Weights of a small transformer language model: 2 heads of 128, learned positions.
MLP neurons of a small language model. Each row is named by its layer, matrix (up: input weights) and neuron, and shows model dimensions 32-127. Each number is 128 + 32 x the weight over its row's rms, rounded and kept within 0 to 255.
A block is one neuron, or neurons of one layer that tend to fire together. After each block is what it responds to, as a language model described it from the Wikipedia text at the highest values.

L3.up119 [115  77  86 174 174 111 197  90 114 108 155  98 201  96 109 137 122  89 119 128 110  87 136  71  98 164 176 141 126 110 180 131  85 134 116 141 103 189 148 147 144 130  97  84 127 173 161 169 122 152 124 169 115 165 138 116 110 108 177 111 135 163 100 141  60  72 140 174 183 163 105  98 176 151 110 157 121 190 118 134 118 125  69 124 123 122 119  99 156 162 156 172 115 130 115  79]
L3.up226 [150 108 132 134 147  91 140  92 132 101 159 107 118 147 133 135 130 148 142 177 110  98 100 111 141 126 156 146 113 104 129 117 116 113  96 107  99 117  97 134 197 126 121 156 141 119 106 127 152 202 140 140  44 149 119  79 169 159 131 106 109 179 120 117  70 151 103 176 152 186  85 172 158 103 132 131  46 133 102 177 165 176 116 159 163 244 125 122 131 119 145 133 113 138 150 111]
L3.up235 [131 164 120 239 135  28 168  75 142 117 149  98 152 169 165 134 129 121  92  98 156 104  93 103  83 115  74 151 152  86 159  67 162 121 136 124 114 136 176 135 128 193 108 102 182 171 142 133 119 128 154 141 106 142  94 135 172 185 140 119 182 100 145 125 111  90 134 112 130 167 183 158 145 113  80 140 129 118 136 205  98 148 144 115 141 117 172 137 106 105 166 161 115 100 151 138]
L3.up256 [180 116 135 140 112  88 150  83 111 116 113 120 161  89 129 121 152  66  69  88 108 187 122  92 150 144 179 167 130 177 160 120 159 133 106 192 106 171  93 161 158  43 133 113 131  89 120 153 159 139  77 148 155 101 104 155  74 140 148 114 151 144 152 113 138 174 105 115 137 161 139 132 169 152 124 141 166 165  77  87  99 142 115 125 136 113 141 155 147 130 144 101 159  71  91 125]
L3.up407 [189  83 150 105 178 141  99 173 142 114 102 134 144  79 186 107 137  95 119 142 145 187 157 107 148 121 168 204  75 187 148 152 140 152  93 147  89 177  68 119 149  62 168 145 121 114 132 134 138 145  93 132 123 120 156 227  99 116 126 120 129 141 165  90 125 151 104 164 152 152 154 106  89 148 111 139 125 175  94  80 138 126  69 103 173 177 124 163 161 179 165 130 119 111  78 202]
L3.up539 [172 185 104 174 146  25 139 133 137 103 115  64 112 141 130 135 157 153  89 135 149  94 153 121 126 138  84 114 111 122 125 120 188  90  99 169 118 198 163  92  60 123 140  97 135 174 127 119  97 185 156 121 106 114  82 104 121 140  84 191  99 204 196 135 150 165 142 141  58 150 126 119 133 182  88 119 103 109 135 150 128 133 153 109 156 129 152 120 124 109 138 132 120 149 159 157]
L3.up857 [218 144 119 178 162 121 186 135 124 130 106 148 167 113 169 171 184 144  99 105  63 113 108 128 167 121 122 116 161 104 150 116  63 168  53  91 131 189 165 155 142 119 107 157 172 129  71 142 157 142 142 157 115 153 124 142 138 130 123 209 114 151 121 126 138 136 134 150  47 140  89 144 159  87 114 155 129 126  87  79  94 131  84 170 145  82 132  83 175 102 145 157 119 137 156 100]
L3.up949 [154 101 172 161 117 123 185 149 111 108 129 124  83 115 133 178 115 128 116 146 123 163 133 102 114 129 108 121 156 140 168 185 167 140 107 149 100 118  57 151 114  66 160 151 127  70 127 105 147 105  75 158  51 149 173 198  92 118 102 134 115  79 131 115 125 127  92 103 135 129 118 119 147 140 131 118 118  92 135 127  28 161 153 149 142 139 120 141 130 117  84 112 139  63 120 143]
Responds to: Short opening pieces of a word split into several tokens, mostly after a space, such as v (vassal, v. in case names), pl (platter), m (mushroom).

L6.up226 [146 113 101 146 150 105 141 146 111  83  83 103 124  70 164 125 127  90 116 128 148 161 119  77 191 133 110 193 167 128 121 111 131 107 125 116  91 113 126 171 139 158 152 111 144 114 206 141 143 183 129 120 110 135 151 122 132 170 163 159 153 107 152 139 144 148 185 145 179 136  99 162 113  98 102 134 161 114 127  36 142 161  88 137 143 130 172 106  99 114 157 148 169 126 166  92]
L6.up359 [201 117 137 166 131 115 118 141 138  84  80  30 187  44 148 156 130 114 127 125 159 147 126  88 140 139  74 169 117 100 132 109 137 165 123 143 119 104 132 134 187 143 151 151 152 109 182 117 137 175  80 103 149  37 139 127  64 138 119 161 133 141 115 104 142 111 197 169 140 114  72 141  79 148  83 141 120 126  72  96 135 150 114 130 143 183 139 187 130 130 144 187 173 139 136  93]
Responds to: Digits right after a decimal point in statistics, especially census percentages, election tables and measurements, e.g. 7.9%, 80.12%, 2.8 sq mi.

L5.up129 [ 69 144 128 119 107  79 127 207 139 129 156 105  90 113 145 106  93 156 133  82 151 132 162  98 123 110  80 179 108  80 124 126 150 116 158 188  95 132 133 158 104 134 128  85  97 161 120 154 129  91 117  99  98 130 127 113 148 124 139 120 125 130 163 157 170 167 220 123 140 154 113  76 110 133 114 180 170 132 117  54 100 175 104 115 105 122 102 129 124 119 116 114 146 157 144  88]
L5.up353 [ 89 127 171 182 138  55 137 158 123 127 133  87 126 138 177 137 156 129  88  96 128  78 145 109  83  75 116 214 190 101 114 135 128  79 136 172 112 128 115 128 152 141 158  90 135 182 192 173  94 120 129 120  82 119 123 134 122 110  98 164 150 185 197 138 130 115 196 144 139 135  62  90 101 118  84 149  86 100  98 109 109 154 132 134 190 127 204 133 126 121 115 178 132 112 187 122]
L5.up463 [162 147 163 115  83  98 116 217  77 174  81 170 110 148 111 127 153 148 127 142 128 226 105 119  99 114 131 191 161 139 119 119 154 100 145 163 115 106  86 107 102 133 109  97 125 134  87 108  79  78 108  83 101 134  79 160 112 122 136  99 113 202 156 144 117 101 176 163 114 154 114  75 111 130 126 128 159 152 130 102 106 177  94  89  90 185 139 132 152 127 117 131 167 124 137 108]
L5.up666 [136 126 153 172 147  64 117 120  99 122 107  44 130  65 118 108 170 117 138  88 128 115 125  81 142 146 116 175 118 124 195 153 151  84  97 142 146  81 147 114 144  96 122 132 153 135 167  83 125 131  82  67 115 113 129  92  70  93  88 140 154 133 116  83 133 140 164 142 126 145 121 162 125 104 137 170 111 125 128  70 113 139  85 134  89 149 144 188 162 141 147 133 116 136 162 141]
Responds to: Last digit of numbers in tables, lists and dates, such as decimals after a point (346.24, 89.1) and year ends (2005–2006), plus "to" after "due".

L3.up20 [109 178 109 177 139 130 140 142 102  88  67 130 180 114  99 128 162  98 146 115  66 156 155  62 129  96  81 159  98 159 171 172 121 143 147 155 100 110  42 154 159 139  70 154 142 114 152 145 113 187  50 105  37 126 133 131 144 113 123 169 171 127 163 130 163  78 145 161 117 153 142 107 148  84 143 137 123 161  76 150 102 197  98 105 171 117 109 143 121 120 117 106 163 158 171 124]
L3.up35 [138 113 117  94 129 109 127 171  96 124 135 156 135 146  83  69 174  83 188 152 131 190 112   0 146 129  90 160  64 134 199 190 149 111 121 109 121 114 117 123  93 136 132 192 150  95 113 111 103 211  55  69 166 136 144 113 126 140 124 105 136 121  89 100 128 129 181 144 116 173 144 136 102 111 110 147 114 183 108  71 135 160  87 136 158 145  86 122 154  85 148 113 149 123 106 147]
L3.up157 [160 175 128 135 132 145 171 163 101 102  71  77 159 106 119 199 147 103 147  77 103 118 123  99 154 116 120 149 173  83 132 124  70  95 115 111 109 126 117 123 187  87 130 131 195 132 148  95 174 178 154 171  69 114 118 111 106 163 136 180 187 123 117 153 113 120 182 125 101 139  83 127 118  65  87 132 182  91 112 104 173 153 131 139 148 115 144  92 135 180 174 192 163 131 163 104]
L3.up263 [ 89  84 113 138  98 127 169 164  79 132 162  68 175 161  93 121 157  90 146 113 101 143 155  73 151 137 152 134 170 120 159  98 163 107 212 138 139 121  62 146 141 116 104 150 126 143 137 121 118 168  92 132 145 167 117 105 119 136 157 157 133 125 117 129  84  84 180 162  67 179 139  52 123 114 152 115  58 189 120 148 126 139 132 180 180 131 104 130 117 127 180 152 131 143 147 109]
L3.up315 [152  96 127 134 149 147 156 128 119 103  96 107 161 112 131 165 134 117  83 152  97 139 157  88 167 159  51 216 126 104 139 117 103 146 162 139 144  72 124 156 154 172 161  89 130 145 140 138 110 172 125  97 111 142  99 139  50 137 155 121 124 168 168 100 141 149 184 172  80 127 100 154  86 110 148 158 145 128 113 140 115 168 106  82 163 112 146 123 136 107 142 152 167 148 114 118]
L3.up472 [155  91 120 136 146 141 185 130 153 132  76 126 171 170 151 152 208 158 103 143  74 120 137 105 137 137 111 182 146 131 143 149  95 129 171 145 116 180 134 169 158 140 186 117 175 146 111  73 166 115 145 126 137 123 150  95 120 168 103 191 136 166 126 163 166  96 146 132  99 126  93 151  73 139 103 149 132 118 109  94  91 155 165  87 143  97  87 102 137 118 145 129 127 115 122 103]
L3.up723 [120 103 108 144 105 146 166 134  73 115 127  80 183 123 115 129 134  78 133  57 109 114 136  59 141  87 144 160 141  92 150 166 145 177 220 157  89  75  81 146 181 165 109 151 178 142 158 162 144  80 111 140 127 116  85 135 108 190 146  78 112 125 161 103 130  50 255 128 150 146 120  76 115 113 125 146 155 186  97 137 169 111 135 145 164  97 121 133  98 148 133 157 153 124 181  87]
L3.up934 [120 148 103 188 142 148 130 148 140 112 114 101 163 160 119 124 180 155 135  88 102 156 102  69 122 142  74 205 134  67 162 159  63 126 165 159 103 142  91 123 154 122 109 113 132 108 121 111 126 170  92 126 119 113 118 126 108 149 153 139 134 151 123 171 134  89 184 150  71 159 161 125  62 115 125 146 155 160  78 112 138 123 114  69 185  99 138 125 121 130 146 101 176 111 162 143]
Responds to: Digit pieces and separators in the middle of numbers in structured data, such as the minutes mark in coordinates (22°13′), decimals, version strings, and table values.

L5.up174 [131 148 129 123  72 119  99 119 102 115 109 113 191 157 104 136 120  96 127 119 133 112 135  85 107  73 132 196 163 159 156 103 117 126 155 114 127 190 165 127 109 150 184 143 158 178 112  99  88  78 138 150 151 164 106 172 169 152 117 119 119 151 118 107 173 124 133 119  75 155 108  98  94 114  98 180 155 125 131 108 134 152 135  87 128 103  84 133 112 159 185 119 131 162  88 176]
L5.up187 [189 126 123 188 147 123 166 111 111 136 129 113 107 107 178 121 134 165 112 145 174 148 141 109  95  96 100 190 144  69 187 204  98 127 141 118 142 140 113 146  99  99 170 127 133 119  69 146  78  84 127 156 148 114 131  95 106 122 107 169 109 164 135 151 122  69 195  97 153 132 117 166 102 159 131  69 136 135 178 148 130 186 139  59 203 173 163  88 108 122 166 145 113 131 118 144]
L5.up250 [208 153 122 168 146 131 146 117 134 154 158 118 118 123 144 138  96  77  52 120 161 107  80 136 125  82 160 114 137 176 129 150  73  87 124 123 136 155 154  96 201 150 166  85 172 144  69 131 135 143 126 174 163  92 109 118 103 131 129 121 135 141 147 113  83 122 140 106 118 200  84 137  96  99  90 133 149 137 115 114 189 131  86 107 160 167 180 127 138 192 174 156 132 129  62 101]
L5.up294 [145 147 126 138  96 127 142  75 100 108 145 156 108 111 134 154 138 121 128 118 123 194 101 153 125 131  70 117 127 107 182 128 114 108 117 115  84 162 135 128 130 139 138 128 161 109  82 172 154 122 119 161 182 145 178 142  95 188 153 101  69 152 127 103 146 113 142 162 180 110 141 124 139 170 108 165 144 115 163 138 126 175 125  74 145 136 151 136 101 122 166  76 140 124 101 162]
Responds to: Short word-start fragments, mostly " m", also " v", " r", " inv", beginning a split noun or adjective, e.g. m|ascot, m|achinery, inv|asion, v|oucher.